From a checkpoint of a small transformer trained on Wikipedia.
Size: 9 layers, width 160, 2 heads of 64, MLP 640 SwiGLU, vocabulary 8192, 6.13M parameters.
Architecture: RMSNorm before each block, rotary positions, untied embeddings.
Training: a variant of Adam for these matrices, 148M tokens, 9028 steps.
MLP neurons of a small language model. Each row is named by its layer, matrix (gate and up: input weights) and neuron, and shows model dimensions 0-159. Each number is 500 + 40 x the weight over its row's rms, rounded and kept within 0 to 999. Numbers have three digits each. A neuron's up and down rows have the sign that makes its largest values positive.
Before each neuron's rows, "fires after" lists the tokens most often just before its 100 highest values on Wikipedia text that the model never trained on. A number after a token or word is its count.

fires after: "," 40, "2" 12, "1" 11, "0" 5, "8" 5, "." 4
L6.gate44:408531554500470571459470448523543532496557452540511517500518488511510460450574487465489499410441473556463519470443496479474491457527515490483533568525532539516489456449405518478536472550452469499560565516416468551471471472498547500493604472471490508530589446487506469517542476530634530511513452493477517489547455503488505466472502480509455541486462466488510496538456476553583538479491557544534505402526493454450458511518491574545484541509525490509559521550468539546462472507477526
L6.up44:440418513486488577427497514523466494503479482505399463408407522524461486504504462407487548519489485455524426512513563488510524492482547497489498497518554517499519511478494545449489498518484479535483540537474527504403514560470587435457503567481436480442509511456586563482507471452518558517469451563479522510482548424474527451502443480500491486486411539479494559518439525535513512467464506481511545414500480464547535489487508531438516447541549455510494558548491525536460557444485514

fires after: "1" 41, " the" 19, " (" 19, "2" 12
L4.gate325:480520568484565503460555447456526497508552502489544475546477511470484490487429531544427541532514540449472462458481416476467581496482509522402474531473426543489500505490522534466451480523439504456488479458494472550567528553518509492458559442529464453512545535429496533489411499591509498522509444449553498521534498528485452500501504457489519477479496484449476544525492507520563473594501450448494558464568554515519473521477401502456563479478454495529506506487501516426503393461437463
L4.up325:524510527550509475444536523452542454525530547476566433531510447510469566456425513561484477507470504473534492459571505452519519481465504510470443527538508562463468522563468465491493408490477497461466472462543454501551539543499462474452472411507510460462523532515490528507491488615503493574502484419491486535512534549497464482479534459581492565446430416510451517544475528529559459557486475502517504494512533487513506527462427515498513437523479413511551534507490452531437382487465455

fires after: " " 37, " (" 20, "\n" 5, "1" 4, "-" 4
L4.gate169:464507434499499480480576469519452547439465490534592513538491482453411547530460495492505550499536580467478536448418487502511474449535478447470470508497493539502507499503564551506508486537504525497477442524486537481532545482515540490480471563462566543508442592467473524511540502536491409546454489484486500513529457520463511495568476508477427466517560499533546486453474506630495507523420522469516429547419593526555480529500502516480517540479384482540470489518535512457537540470469487
L4.up169:465526479529527486539463481548476537517503508518537470601470525566518466515553459466541474483476505622467483522508425426439479408450480455521540560476475481533519509480531467453488582511522510476528597539478505457515499542450393563530545463471516484574484515454526531508462448476504538426511532488528531486473549555514501509489488533537557404524496553514510461576527484481528517553526529487457531514471443512477524493458471421477516491449470514443431530473462533495526478479510410

fires after: "8" 38, "1" 25
L6.gate251:490527480433471553535446491479569444500475489469495514479498531486461533487513508525542522493519535540535508507476507459465577502498519497495452454542533517526527468593471587494507517462521505589444496555501507486468481509511497556496537438495511446468506465468525536517487450534467584462498440535450524488504458521537527499526461510415485515459563561428553399574393461582494574460483478511524451399544604495570489514492490502444483506499502461470485503530540502581463560508508496
L6.up251:503467481512449490493489562478499444520462462563462520479474563433513529513508438443470547505481493540499449512496490461502456518526534470488518429424577503559463485492537470528566541547495527537517467531516462508476439556525487410509521518459464513441504420464569500494531486537582454510459469460574452487508518438473512468492445464483495518386490458465473475533454512560479491460533468521502617523466435459522486512518419453587476477503499503570472451414465479516545523496543533

fires after: " " 22, "s" 21, "–" 21, "9" 10, "0" 7, "\n" 6
L6.gate534:498521457459559456534549431552515464446547492488485491493502460507498479521424502466453509493495469515478472507390488516535582506527505482426474518517481588470540521494550509508512494548541463449446546439415502473483453456450499538498452456453531440525451567482533452493535490462577483539480483417486578502526550473466473451545419545481523469478530507476527528557465585506489535494512469497523544509496546464532433537513476536520463546589477415417493486537564560513487517471520529
L6.up534:494556515492453508569458495449466514444460524463478510471404473540434536509419537502540475526516499535492517487513437513484519492476449477553515422486515500530480541451489525489557524583448434495488481424443499493534508523489442550547443570492491454461452489517464544441530500469475463539497487499539514424517582506460457553500538468442496533542555547475452591496495481514411500460560538523435598490547452526566489501448474529526511483517511481508465494557573456535467444558508518

fires after: " " 50, "On" 11, "2" 9, " On" 9, "1" 7
L4.gate114:422511487511438428518546535467512431507482517447497483509432517568544463504457543484488409507456489459519430568547546480528460539506514508528496486492529434562480492490524498426573496459584515534432490510489496466492472525497536525485514507517509474508454569483498465472499620546517552477485476517509512532561491407545501519525515461475547520448513492451490540518482474472447527432481475490549535480613490515480517496497506571592507572577527416514453540551521458527546499560502481
L4.up114:535594488515452456485447495457466531452541527421524448412461530533536521507537475509476491435502469498512535522543518545525548448507467465551531521519439571452464528461522505466491513473478483515490510530466498477453448528448483485525589506474430483450520500468421514555476564478469493486519436494419507520558502459585457508445441480457474460420413556473512493565521492457537572423498507542481433485433477513421520506453476524503547511459522448454538469468510460523465490512440526

fires after: "1" 63
L4.gate140:551490476460548474455528465540538473533440450498542517519485497497472445552450521517421529407511520441554448570447475462523516482440543559476573471469540479501518462425452462445518567458509517454503435470518531492523514455528532440506418482471490438484489517429462446497454530496611578544483479559495500570512559484491488458533494502525498554521545475535507549445445562466561483491517486504486465509447489464455476551529592517512505524535470513540477562472555504496524481456528560
L4.up140:520421461492492520494501507477481484521525455481508479484484559538509477430533542540534443480550448506456526512491461436569508518480463492456504520457509469519538497467483412498508494474519542468525473470583478494514556541434531525546514410528427535439536493546543520448412571418490485527442536512511510481545463556513531566441445444591512512531531479517505514469481514451410504554486556515500482480493543533417483436509541487479453477547440560545468440520416478453474461455542519

fires after: " " 75, " (" 6, "-" 5
L4.gate275:530526547498507505447497499420456482568531514496451520546490524443498574539468477541522448468522502505517530422521481556485504529484471539555482503501512520539527507608467475472481501443514466541426433506560497507462557521481430522531503543538521479475518464490536459513494440477474483517574532431488477504580434499614529551538530563482455493459505530490516509533540536547454512555511427473576586492532514511535508521420517429511465515455538521519492498434492429561578442468474457
L4.up275:448431534496392562484388508434579439524551498509500558511472464521473527477529509493505523507485504450485523518487496483521405524547529478480475560587575526478480518537476481517549576451529445473450474495434467493479465463554563423517440487489480528425494500485521560495475472476532520515543499500510585531511508536534509539502567527516500506552467511453443548505549443490470478544510545502414443533454516446550487496540547456489513527520570499542436475428554465494476514503537521

fires after: "0" 27, " |" 8, "|" 8, "7" 7, "9" 7, "5" 7
L6.gate93:471460507456485512391504529485475517443479425539402506477487494468471489457482560486491531531544476455537549484424496512536587544475516513510469534586542418474556491533546584494458484514513438508509502506480502579506528515502508524512509568564506450467486527434467529457557502516466554505462461488512414491408482511591495480438476525477506555423474470478577499495465488515437486463494523554473530561489521492487507520462482533429517481496505439382486516523474469508467544555501515
L6.up93:510580566546467505511601493459477462468525503424501555568496518465566488500514509514428453533539500501524563508444505519511546506442508492530429578441469502522507550527519516519463512589439491562487433534461495478441494530559456442489503506424454550509532484543436535521547464555471531432502530432544477472574457553498471521556427483539534535491472539487459573495531536440512460473417548455473450539514548493533497468511469494484479494478459483472525561515486516458522463557485548

fires after: "2" 89, " " 11
L4.gate279:403539478478500417486479460505583504525509462488562480526531577511519559459416530470500522537522521557489443520482433503541513498459524469555438527451499478508539496541497520452522503450505447504475432474507468452477434569479508495524511555467523550461536542498465515561466532484480508429434483464503535521542473544516465512495569532475494518444479434434477442510491451500622482540517498490491446528515547497424495517443473480524415561527474491482408499532526458487573518582479528
L4.up279:560560536517587435434519569431520494511473472487451552559446459491483552524466467492462520460496466528556531510525629482447499453522468529483503486517502580577499469453531484475542487448522449497465452467497485536458541499550516475492567533518531479468501505521534490477505527432473521599609514490501471493486552492477525472476480509481527503488422556496410582540524493517490505432518536496475540451559465584496502435534460492529459476522466487555561478506513484538468438466477452

fires after: "0" 14, "3" 13, "2" 12, "5" 10, "9" 9
L4.gate446:478488460473467539432502456500511529499485501426457568480532494464533435527444564470530472463486504466504479494546449495514563493490535480484538465473523521538451413456532459494515485464483516483465490526497515565472514534512516595472523524542570400488506425534537449420513505467452477416454467494562466452513493508524480549526370473511531558509503574476491525478489462495503503518517533467504530506564517501552433532570527521523430477499589510516437528503401523422546466495528465
L4.up446:534524594534538462519481569516475423529454445428516504464515447490529543481429498457430385553453543446512503515539504523492545467552495438483512496571498454464518495540545506538466482520535518485475488531593502524567525510526510448496501519439494488555488589425473509563459473523501566503511476531520521536528475571482483443464522462517510489456485600508501532513481525536463423515513484492442498461514465509479430550464454552514506520455496465495601553514533466521578438494476503

fires after: "0" 23, "9" 16, "1" 16, "2" 14, "5" 11, "3" 7
L4.gate587:539439483512497510505477559448517523477590517518498478540490459537427428476483516481510556536515552565508455479497559528481421505497529482510496454470523531535509407459482582513502422472527457514535424485464472468549461464496548502483505455437465466494527530471413563485533453485523519420542459508521556542493593521473534508516461573433574461541548542499485504485405556527516485549505494482506458462525548493522548570425498532459482549509511530481488589498457543492447478480546486
L4.up587:529510480472531522543461488570456450511539532483506570525524509511446513501489465539476524540494498459442468480487516535456408442432518504518448504539550494547473462468531486579552460565455504474498491408480506448482477522510540526528490415456497479438478505496530421430526427471560520435551488519496440532493542436484453431475449471458546492523524506452503552506438514502493452465493415589527489437485447504501475553520518564470487577584529556515440553537511535468494463481549496

fires after: "." 22, " in" 22, " the" 13, " of" 12, " " 4
L4.gate379:532441463493517488517518478523475474494488544488474456477465523430487485481534487437476520502453479503527601485498489472544578525540478537429527598535473542505492519419533515464437407413521452466471483556562458498475504500531540513499497496577597487486498511473546458500565527506517406562465571557473553543512496443508509431577535461472509527507531490488450528513478539584501504469495463514543465552496520522426515437415473501567482503522470480498521488534471546490431434469486480
L4.up379:532507422517491522553490489502469461496536453438491470453564554462470495516539506462504459505475431472499529479528491485543581540534447533533513566524480481486470488412495476525423430459547473466455468492543514424480511440566503527491488497523560550444545439531492473472587526494487476502517564534526508509425514467436518469518563432490489536488510481463495529472531524506535473437419481558535442513491426481449550477502479481589441526498543511447566488537523569477460419502545420

fires after: "1" 31, "9" 17, "8" 7, " " 4
L4.gate622:518481430570483499469517431439513491470536509558490506468513489446452493549487538393501512503459562539452448605455489503541466467491505509499523452423497546547517520443523495572485434419505494436527448523495522444541544482436498468467517423428580482487529451504468483535472481494416532452484486570562517469433505527515501457521492499513589496536558517523530562458523574559527459546497485501445544503500469536573496576465538521488545491529513481510504475491512544459526538470485532
L4.up622:562533419501453534488495474490555481455517504435492449441491500427495458526487487507496494502550495419489511428466570544535500480487456525488551404521498457514545488475534528431465422521482450482470378540527504525464503474440482533555561451476523426560512477520513455448365531478542565525525466498493551455558525512493465550545478566538514479488494538471494533532505509444490540503527543522533488455521456522496477468536519507550543449417523487541561510547474435528497509480504446

fires after: " " 75, "1" 9, " c" 4, "2" 4
L4.gate307:597542527530511528478495516466479466505570494512575440565488411429445526500503467465513495566578508553473530517510488517446496520457422464488482453530491552530524487504522495475502471425507446570511484448522474505463451457522483510496544562473524549496461503431564492530398486459422480478559513531540571500452423573526465517526514551489523521487517539487575535416500540545558439494512545555448480521556509517445537481463500490447504563487439506473523493510500549504508425527506487
L4.up307:575536557501539492504493477503503528506522456497577482551454532499471545565509452499444422491446538487469450441577459472563491390598515529483528522499554438485518546495516504456475479454455526524479485460492527493522493518467585438500596510479459519550475494499636480438437462492464538487452512557474497447516474537464458505459497466515543500484448563494473543489431476485562479532514552497533455473454537478522487518466470530479571510488478565477585465482552497530495479487542478

fires after: "." 32, "," 26, " " 25, "–" 5
L6.gate549:434486487451506495445567498544444469529468424555401506509464541494576492526468568516465533498538421514462443472474482519580463517516453512483484475459451502515489476530572467504505427507529495513525552550406433547483496508542574537507487470499499517493485512443526498472497487468538521495538468520461484522486505486522530541489486549457535590450484485454518447441426598454489424452518522510467538505495526498493466411512469577483461509550472422563501520524481480533398477503512552
L6.up549:537497504458564501496474481556471529411508513505519421461575540469457505461491504429502479474501439447515511462423548496448500467531567545454465493421539516492456505559534428523535457561558466484474492475501536541493548581532569591470496515555453558532465525457529456508476554473487491530540573457532454470522519489490498474477513462411439476522551493556434510557512501596489523445462559548559460491440463480510510482551532506553508491490524444552518459512520544522487456473474506

fires after: " (" 20, "1" 18, ":" 9, " of" 6, "\n" 5
L4.gate302:528577530532546517456447527442475491496533400474486463482499471586465513514463522549543575494458542428540544492517500463428534489460468481520528486559533532522499558513496535547558514508474504508502512445506478539478490474556475481563474553461432569448515559499530477573477510483519480477449465545479567442610470578506488528407530460590512449495469554468503485483512492526537524495477540508492432570481549481474504508516483482532541483417562447467509521501477450521448445470445457
L4.up302:503521556496566484482554485512465476497516452558523429530478552512550500527468455573459527473449539477520478439575499447547517471432518567422562522491518487495484557512491500427389456477460499471501462460527539542481502548571585487535496506511422540523529532509559494545472485534471481540503499573555498515483524460526515493389574495569454498547515501486534501456479582493498526527525554520498537526430481495397449474457533556489536457483446483533455510468504484510450501451492464

fires after: "---|---|---|---|" 28, "9" 13, " b" 12, " |" 11, " ISBN" 8, "′" 5
L6.gate9:495433493490574547444479453429462471502635428568520391575417527551579474414485503465502440514518518523527449480503421482542522567523500533517552454521484505598488433571528554482516443533496512513533490470464473495500480455537554510490509438559467549500549540469546489552539496495435499499503486514563487495481483487510488483499516586473508457513533515450517456511490479486459518495485446527536494496551465484498470504468489522569475518555490490452476474490479482555413473518505533
L6.up9:472546550513467518506518495482490515516503442521514514460487438501515395479454544538470470471480518517433520545527523496460515470483448468443508470385449582511509469499489458443548479550499504517506543459543553555494480512499552583498513489430563505546479512515467437525439490497516521571452462508484531577490489454504514403468539444512407468476556542549549522498497541465550529449406500494480450506519565458560483559513540520506521453460512454506505508441509578430520473475445554

fires after: " " 33, " in" 11, "," 9, " the" 7, " (" 6, " to" 4
L4.gate501:505427530454552450518531478545442477518456467506504519549427506426469431502535516452461557528474543548502505532431435424459478440479435535445500488430517459469477502413459511427477538482485450491479439524545507489480501591494527466485482531559548471522460422441524528502477473492521438533528496486553485512511497505502473515542504465444515521555568565490510506478478548503477455457539519548520517524464510483524487493488558528546525621473489465511519461468409467452504523408448437
L4.up501:470544534515471489437490514538428519584499464428549501477531472518543493474519537500472500574426484463499506513388590436523535511442485521489493449529513521476533535507486470445525520470530430509406431525513532558509488461444514515471491435478470454439531422505510504486564525465437559563526473547481488499514494442530475559482577507541472510523506557570580515515529485543445489433456488465520501540488557515528508515494469531549532520450513464456553514411484474505408538476500470

fires after: " " 74
L4.gate634:452472532555546471556537451487489528486462415522532517506500536516482513538448511550445489598496549520505506496495490434516520481518414523532460428465533519511450501441517578513544572460503473500490454477557559522482483552461488564555469435551493498552533464414492499498499480484489560558458503474516481520505480491447520474514518479491504538464501525473581513469485554496480453526532398408537474428388506528488486574497468514470489522458445517539410488518543581576510494493506473
L4.up634:437512506546526460565560495554511491469525527450576477526483452482490561469454472526500515563562538458438457474491542494511478532516557529501443513492559444536458598578499479452500502453547519530424463423496481533536456534489486460524386505515502488427508508544495420503513492508449481543514505532484515539620488510477511527461538423479467558506478511510466503514559413449454533500501515569472455496486475414522516471532576554556452472505498471493540465519527461500457471531522470

fires after: " (" 54, " " 14, "1" 9, "0" 4
L4.gate210:504424596560534517455505515542533494574515579544464503560481532415498538481415495522473490485502477520548507560467494451445572466465440533448504490506516547515492488541488568509509500482529468435469505443496494543570471426510465529496481438557489535439489475447543501498468523472500468555530524538498479451420573499584488507483474481488542529465567544480482578585478567440555469461502467521509558502461519481527418526515471470507485440540547501497513458522535597519521475494522494
L4.up210:447442514520513448552482465519536517526489460538369486552471548509534523476394483518546519448525575584558492550476487411480515440501520476494510521521514466521493540492429507434419533535512468506547442469457488524481454441526530514486554488509549487489530490528581504551483528497419481484502504445475487502490476484464488536541578467516519441558524482464523468507543548573434464507491478461494464449393515501555447530448470493455465470466509436498469567434504448480516501508481475

fires after: "\n" 65, "w" 5
L6.gate267:502513458480602521522573483443533519463489506497457499518545536491433496502502490519472475543542515535418475463407489529487568556450399491447406476460466484435499531503463475436530528498550498482503527494470466552506484411548448486485528466503433447570532479442568481469547534474547543530453522481504494519542512484459569535511489527457455580455576563569489544518506455546517504518487512544480538511564524512560393544521530482538522511488504535433470471528549517486487502496508521
L6.up267:463507460519511487495517562542444526389494522461453588468521426530476460509401519529534508430563411538473575485479533506456483547528489506501452450532481556480514549469464494588476470520496552462480558467465554465509537498516385508487478564484520488482500495434517524496486581472518474531410539504518456517439522535548522468515491549497521552492576482542565513483542522583482542523563454501527565487531500515453476529530479498487563470461506471467528535468510488471565478474501555

fires after: "1" 27, "9" 18, "8" 15, " " 15, "2" 10
L4.gate78:570554563515510443485573535511537433439467438530548452585459482495524549422434442455470514526445528497421536545504500492528522500500506528464507531498519503467506414531539398525450470477478391460435445488443457524509422495545507524473464518537543534406488456486467466485534429496485521544529472490501525544572504528508498476492493514475557515476451464435443579510461488472489439468491507539561515510566459440488472510501540491464441459502509514536502523558486522501474472514459501
L4.up78:436579459509470458425457483511527477472496546477515525499531435478493510539488499472470550515490441488528499478482418510566445522491501495445479543493520477501469447503549487513421514546468561475544525525423570538537496471481501510530507494524456429550456491539500532515422503548541475503447516523552611494460553505449499515502499521450519535481515438498459551478468489470519523461451548643505483471499497506569485519520567432552596544576558500481539507535451573538534516493471540

fires after: "\n" 96
L6.gate627:499482462478543460484520463525587534449460455495494495547475511499460442462485488514413465434571512535491542539521469556485554519513540541472404510571526510469566494464553538476556555531513444485444491561471454522424484466455479470510483520567526488544540430370520565461557491540540467529527440462508530561542542565454524473499461540430519561542534492503454517418481582508508520493502465525513555572477498458469495582512461490480483524525477492474516514527503511503529536500503539
L6.up627:569507549563484529434460462455465522499547482505546456534478444479431459455530494428514433518481479501483510480481541613509561542557516508458497461535496520505473544490476589501411425474451468464541522462497470536522551571523521487520506460526451536548482444494538485549487493543440503495512530480480477628491445534459475481468473517493575406568498511484505467498442522471460499521475472558571517562493524469451541532514543483474454491498503462493475455524570497434486454521438544

fires after: "0" 34, " U" 12, " Year" 7, "9" 6, "." 6
L6.gate249:438533490509543521509541481472527424455424483497543470445492504500481532553453501442485535553532450507507584531477517511583577519567496546463470494467516554479529541496519511444447443575535491486452455514579449597497496503470483529505540478576526566494473453467569457496500505563504498515447517495447516539502477508551521458485468518529558547480460524465522530486534567459400503500457555559518493550557462437501399475510510561476436502489483461589526523512521515553476516526488489
L6.up249:457450483536517503485473472448520525522474423468530580534518540461530494534488497525531514536523446545482430448477524628482496532515489585534494420507580576476500501558515505543510420481550480527552513454509505527423445490546572490480435473486472462531545496525499547471551498485510564455514444542525509531512567462496502528471489456483469545517448465491461505440469545526580526555498561436486451525503516511474496511503547497585465544444404481495459499497472490505526526431549574

fires after: " (" 41, "2" 13, "don" 8, "1" 5
L4.gate309:455453529510538576516487481454428522499533513523528488594501479538511504513497474487450544459557458498478510530488502459505534549502616563476549525545459564501532479513466533474510528552518533477465434470512471520505395473476473566511571480613487531595515497452425509543420448447469559518511504468464491452540490479538507532542554419454494487527550519507470501507546548421483473538547501533516576498485474505424493494456484528545458532482500487489472465466550528496543466436466446
L4.up309:517470540520486459469493494465491482520478529542513479559559469540413511467526492479517512469454492487536449447541474516546490579512468542515620486442557488455512466527409470523515475510509531487442515472466488515457420471570486521480446489546487510546443524516431532506411573500527539527502484455441531508591525508471531503452520482533506530562482504509467497566526500533478485548543524566424522511482575553484495431577442489540487500459552492416517533468458545443500455454476412

fires after: "." 58, "0" 12, "2" 6, "3" 6, "9" 5, "7" 4
L4.gate506:466480462459501497467465405461534474507532443480551466464554519461438479545533619462531495505479554464493443476558535491525467498494465514477459582412547504496494492563496518499476443485528483517557523501440491513558547519451538511508523514558523464471616491448480420449562504490489575498563515445500557492534522493463480567476421415468472508416517536508491482485525502545515500553521542485501485443454469484524489489566533546473513523486530514523441465507430526552422519455496459
L4.up506:500529496495503491480453454479595583560478545499384576548523495475496464493493502525474456466539529574589524466470493542503478531471548474469497472430506465475509392534504498499504459508505420522494592528497491441458526499549569388483507565421455516474423506491534483445494554504525435476512488512543486538442546452573475552515442515456512518448474480479444519518465497472543522504437484486506560431497513513549518526542476524513505497547573450466464552496516508479456499502505492

fires after: "9" 95
L6.gate71:439456468559441509452489415488526510439430498490531451477536517542477560510485571477496489511507527570542500551497463495540498586486501452462541465445452516429515460483506522499511454496513547498561534478486474495581570486505495515487418484448495431484499483460508550516514458473494509471447499507465568522492468462482464533555477542547485596494451427501524494548473431572535576448533482469410486434481406470564484472483534453462439505498432493451474517516476528513503564445490518
L6.up71:485469475523553556482513479491536536563502463552461524474502430529480530459492453473515569552456498509468463498498482521513501417485531489460477483508504612523462525558429504530454509619474556542505444455531498479429450491542485552483464498434564495497519549476485535523417588421440500548496519496529558555499510497516473513456529462567479525532456459528482452489533577529558492488552567486491415491427455509524525517563514471468490578513506461446577519499518489514484454487455488

fires after: "1" 41, " in" 10, "|" 6, "In" 4
L4.gate345:511504509424525418522505497465512526473491480485554529501505465515472526510522520534539556551594485463516514469500535471466478384519516522497538556459508584591537493512463495481527457506513538526434505519510518507524471549506471524440481523461460446579456464452522473526506503425467497501507517516490533575475507502515479521578598422438396533441555471565539542499505519499550544519539402544499444472506536507429560578479548465521505485444505553524480521504456498494472510426525478
L4.up345:549593486569553511480486509503571477489545436492531504445565492618528500516459468563520453465505485469493496508550532412554496553404455500526475484516502529523482553535414532563488513458513514541434449520549548477465493558527498449482471475412571406490574494539527517521564433496519571475530470529476532512552553484423487487430524473499519563502486474459488515504518539526471462553538479474461487526492488533521514521537542492455490514516427513536501569449527472516523484488473535

fires after: "1" 43, "3" 8, "4" 6, "6" 5
L6.gate585:522554481461558487513502479490535594495548454497546420507489445492516478435414455496510518511544511457502540531499432461512482480472526491439482545521411440476531548460510485461463497515506511469466516472467527490535504484435495495456504475563466543502491483446520507480452488491441569496469497433490550489440600528486455525499507542459454536459612466438481485508485468486448544501512473491572528427456476466587471539436514524493528535537443419576454498588577512463486457490489493
L6.up585:453478531467514534477487449516580526472486488481480511466548492421505449569486495474467446507470438515482466497470468610513491544595510461522531525513461509501515454482459412485429411466427562438502554473546516489497486543522454462541485489548535548442455410494515507477499511507475479495529507527489490442519489473493549452459507436516453543505484458407513500482551471535514489520532516618488426416516525507453491459452485484461513511430443526514473404501489559491458536480508536

fires after: "." 31, "2" 9, "6" 7, "3" 7, "7" 6
L4.gate103:430480538512479564490415492463497513543504531449480487471514513499495454431573567419578479448536499502479474478449494494462475556468464483500499543434534485468514462487442494582481442531463563549516556558468475579492547568462515494525498437498531440494506520525579545532486551537513484447602501521444529506506481526485469538527450497507531484475505489564473470517502476504491513499521452422513504411554487506486471516519479496485460475513657455480465496545472542477443461479489572
L4.up103:454528488463523470466439497452518543518473553475489482494482488511573481415573521535553603456627500463492529474556530542552498481540569513495483550441487535445506421447453553560535484489481514479484522482427527490434480539492518499553484501529490485470443503441553510502480482536471550444495457527427474521496454495542489559489478497465509509465502475463482545523494508508556552574535479489436489461481510482494389532556455483494455490403492439577485512509553497465493472527490581

fires after: "0" 25, "," 19, " $" 10, "1" 7, "5" 7, "8" 6
L6.gate97:426493545541478514514459493448509540531504486491425423499448497476497514562434497453554561510481494510536460512463474515525435438501514512458533528435539571469489414502439479511507452506525494531517552535447449545514472538515517530452427535476531428500571474494475447516506443479573481528496517545494633510528504475484497571465488488519504571559506553495473546501464504529511543468529564492481512461443518494445513476562535593568492465510516446527503460507553556548412439513464507
L6.up97:492513554479462567511458558514461533519596555478511509456588570530474524564566531492468489484475507481484465452464521540575531495443555536516488519499452552482504544527455543476500438492511466539480518504499538390461515527514536512475504475485459470476544526453479481556588533486476551438553465470427496509526467396486516472540482548459514433513497465539458516584446471544518514469505493509523566378504490518482480494463542516500502493502577430454452498585538509495475511442525489

fires after: " was" 27, " is" 12, " were" 9, "," 6, " been" 4
L6.gate180:492565484552534529478513497478440480544496526498464466474510449521541469568483490498517551476505527571477539535485488513534529531421579415541545546529523507448527540484570452469522501520569483487449475544547529569433449502449476511449527520485477484489386561474518430550566552461562422527453474469525511500562492486516482576502497535512462521492524473566570463513552549468443534517514476432510469566479479475416439491419454500497496483480496500424462491532486467492459456454501478
L6.up180:461519519560472462497389425510470587529485542547513529522549508522502528429461447506453498470481518456479529462530544506507512470537476508493456481534465445505482542604554483478509527464492436557494464517523498501458459469460454449582523488494486541516499516490472551512466420520542548437497481496473489460477475497503495599352526462507471473526504524467475546526497470436538508473503502448426543464473556477546465473492501413537563483492458499477514433457517470563502597473495465

fires after: " " 39, "," 13, "1" 12, " (" 9, "5" 6, "3" 5
L4.gate461:472523462412527531471460484521457446580532509481463488489510554511472468522520469495493508434513522434555470492549471547501508463526487530471466461461510512458496462465546490443538434563589410466558539586551458549536504497440529530469581410513444499495545516472500514472526595421495518410470473517502501494541500474469445435523432469444493473529516559513526472494447509515506518531524591491512559410505510501507501473478484507604537515489465461547539451517486533478485455509519477
L4.up461:450444532490475430512553556553450474462482493518568546446532525466509547574534519469431430544470507451482499562545553494448481483453522462487562557539535527510483491531485475474483520476418517439451490541469496491529443524519530503494487516504479486481543518427492513518508553472459520477496456574516478527567544502484493433448509526465486456489454474479540491479476510482491442405543452552498483458433586489495451528471455455414475471547497515562435568503574412540502562507489572

fires after: " a" 41, " the" 15, " " 5
L4.gate384:512536501473517483510497494483488521498475419481476515457524445420464535538521553520436505495492525532587477522496518468549508518514534462546536445375451570429496509430510564533519432507468540526461514536544484452498508541401486441531518519483496435452507463482456445487459432517515456545498497498507465513518464563532495493485498482503431536429511568492527502551452547467533503517561486579544510499509522492470474590469522544489446493464524452577551544451481439519540410512531430
L4.up384:468516545533483546523529482469401593466501456495528508535428515480397500469498553488514479529510514565497521464516559549467548585425556468509483524442439492510477510422518528436506393529486502559576538424485488477575479503457523537508522460509489515398447478491467476469487461526481477511450571497489440488523453592474521442538484483492564485518505465492429447523487435460578524445526476486490549486530502480490522532521429500579509527473497476485528468496531485488523482532500479

fires after: "2" 46, "1" 16, "0" 7, "9" 6, "ja" 4
L4.gate263:480520516519513459533551510412573522487447526494429586554478561482545486465448526514481517445540528476528496477453536552502506537555510550465515505507473487397474461463528545554442557437558488536483541493442484530506518517492543437505531572517447440497445523551463473455541462496503549558527525478507371521471480452494520541505546538571510530540478458531477578425479505488491529514507436456446541487521489527501541522497526529583482514512506519442406515535545480469501515528574484
L4.up263:523568579538403478454461504440542471467465574508459494468556503528471524513489559508524532545544412491492468543500490554511571548553502479455485479479451572475528450512532441464514433509500548509463569481472493547538461466517490514425506510484520501488504429532532558495478508449474518476535490477543515473458524490482494520510520547504517566495457484448465569407472504527607528478558535513471564461568513488536534507526511454439536460461482487523494492475493576459421611527481545

fires after: " in" 54, " " 6, "In" 4, " In" 4
L4.gate249:545480534454532428529504520458594485475459482520521488543537494531539497517459529493477585508499537448461537528485522486500527461546497515459490462555480534553508454427625545632480520509501500523441459504475437481480472544538572534491450495474506482509495473455527551575499560460455468561539475548525479572436468492420498528486459486486539536554489527459518528438503515559423478452440451526492509499497534477531455437500475479519480456505466484490442521511498484537400532440445518
L4.up249:523476427552535570473490477530525449502494477464492560449503510544445564528563514546476526503464515512511486475445572491552481497408500537523494509552523476468570502495526503506541485501480509554419516476498454490455550436445460473511438486523562480516561518466516539432533531446428458472526482572500485505451551504497489514490564567495528488584491485549571488512470538467460485460445486487484428563422480540493535511542476543541568444532517451441572537565539465536410513490531465

fires after: " " 33, "qu" 9, "V" 7, " Qu" 4, "\n" 4
L6.gate210:521595509506449504468521465500568525575433506600499528470531536462406526508518530438483536451476473513617510524459537514481517548497471502513532498552463502521491513474526503436519496471522528538535460591550453500495435502517528569472523462472580466541430501454577569486510439485463466520434469421475477556501466521537518442524553494457536524548528522467509487444529490539507427508491550503575500500512547469466527446509479489516563478412495553530450424521468520507522517496512514
L6.up210:467505509526562527525431515539426413498482444446481529527509550555524513485514488546497472479478501456511517556549507434436565378558484495511542477604537501504494515464500501503561532386517419521444501494506528578587470469506488566526495528449534507552481444455545533495528558532483479459528497543528487481499539539532489500458466443455510523520460498520470497537551508511512520521543535545442479550523478529496500481526441512544458447493455557527548571430458492541454512512428455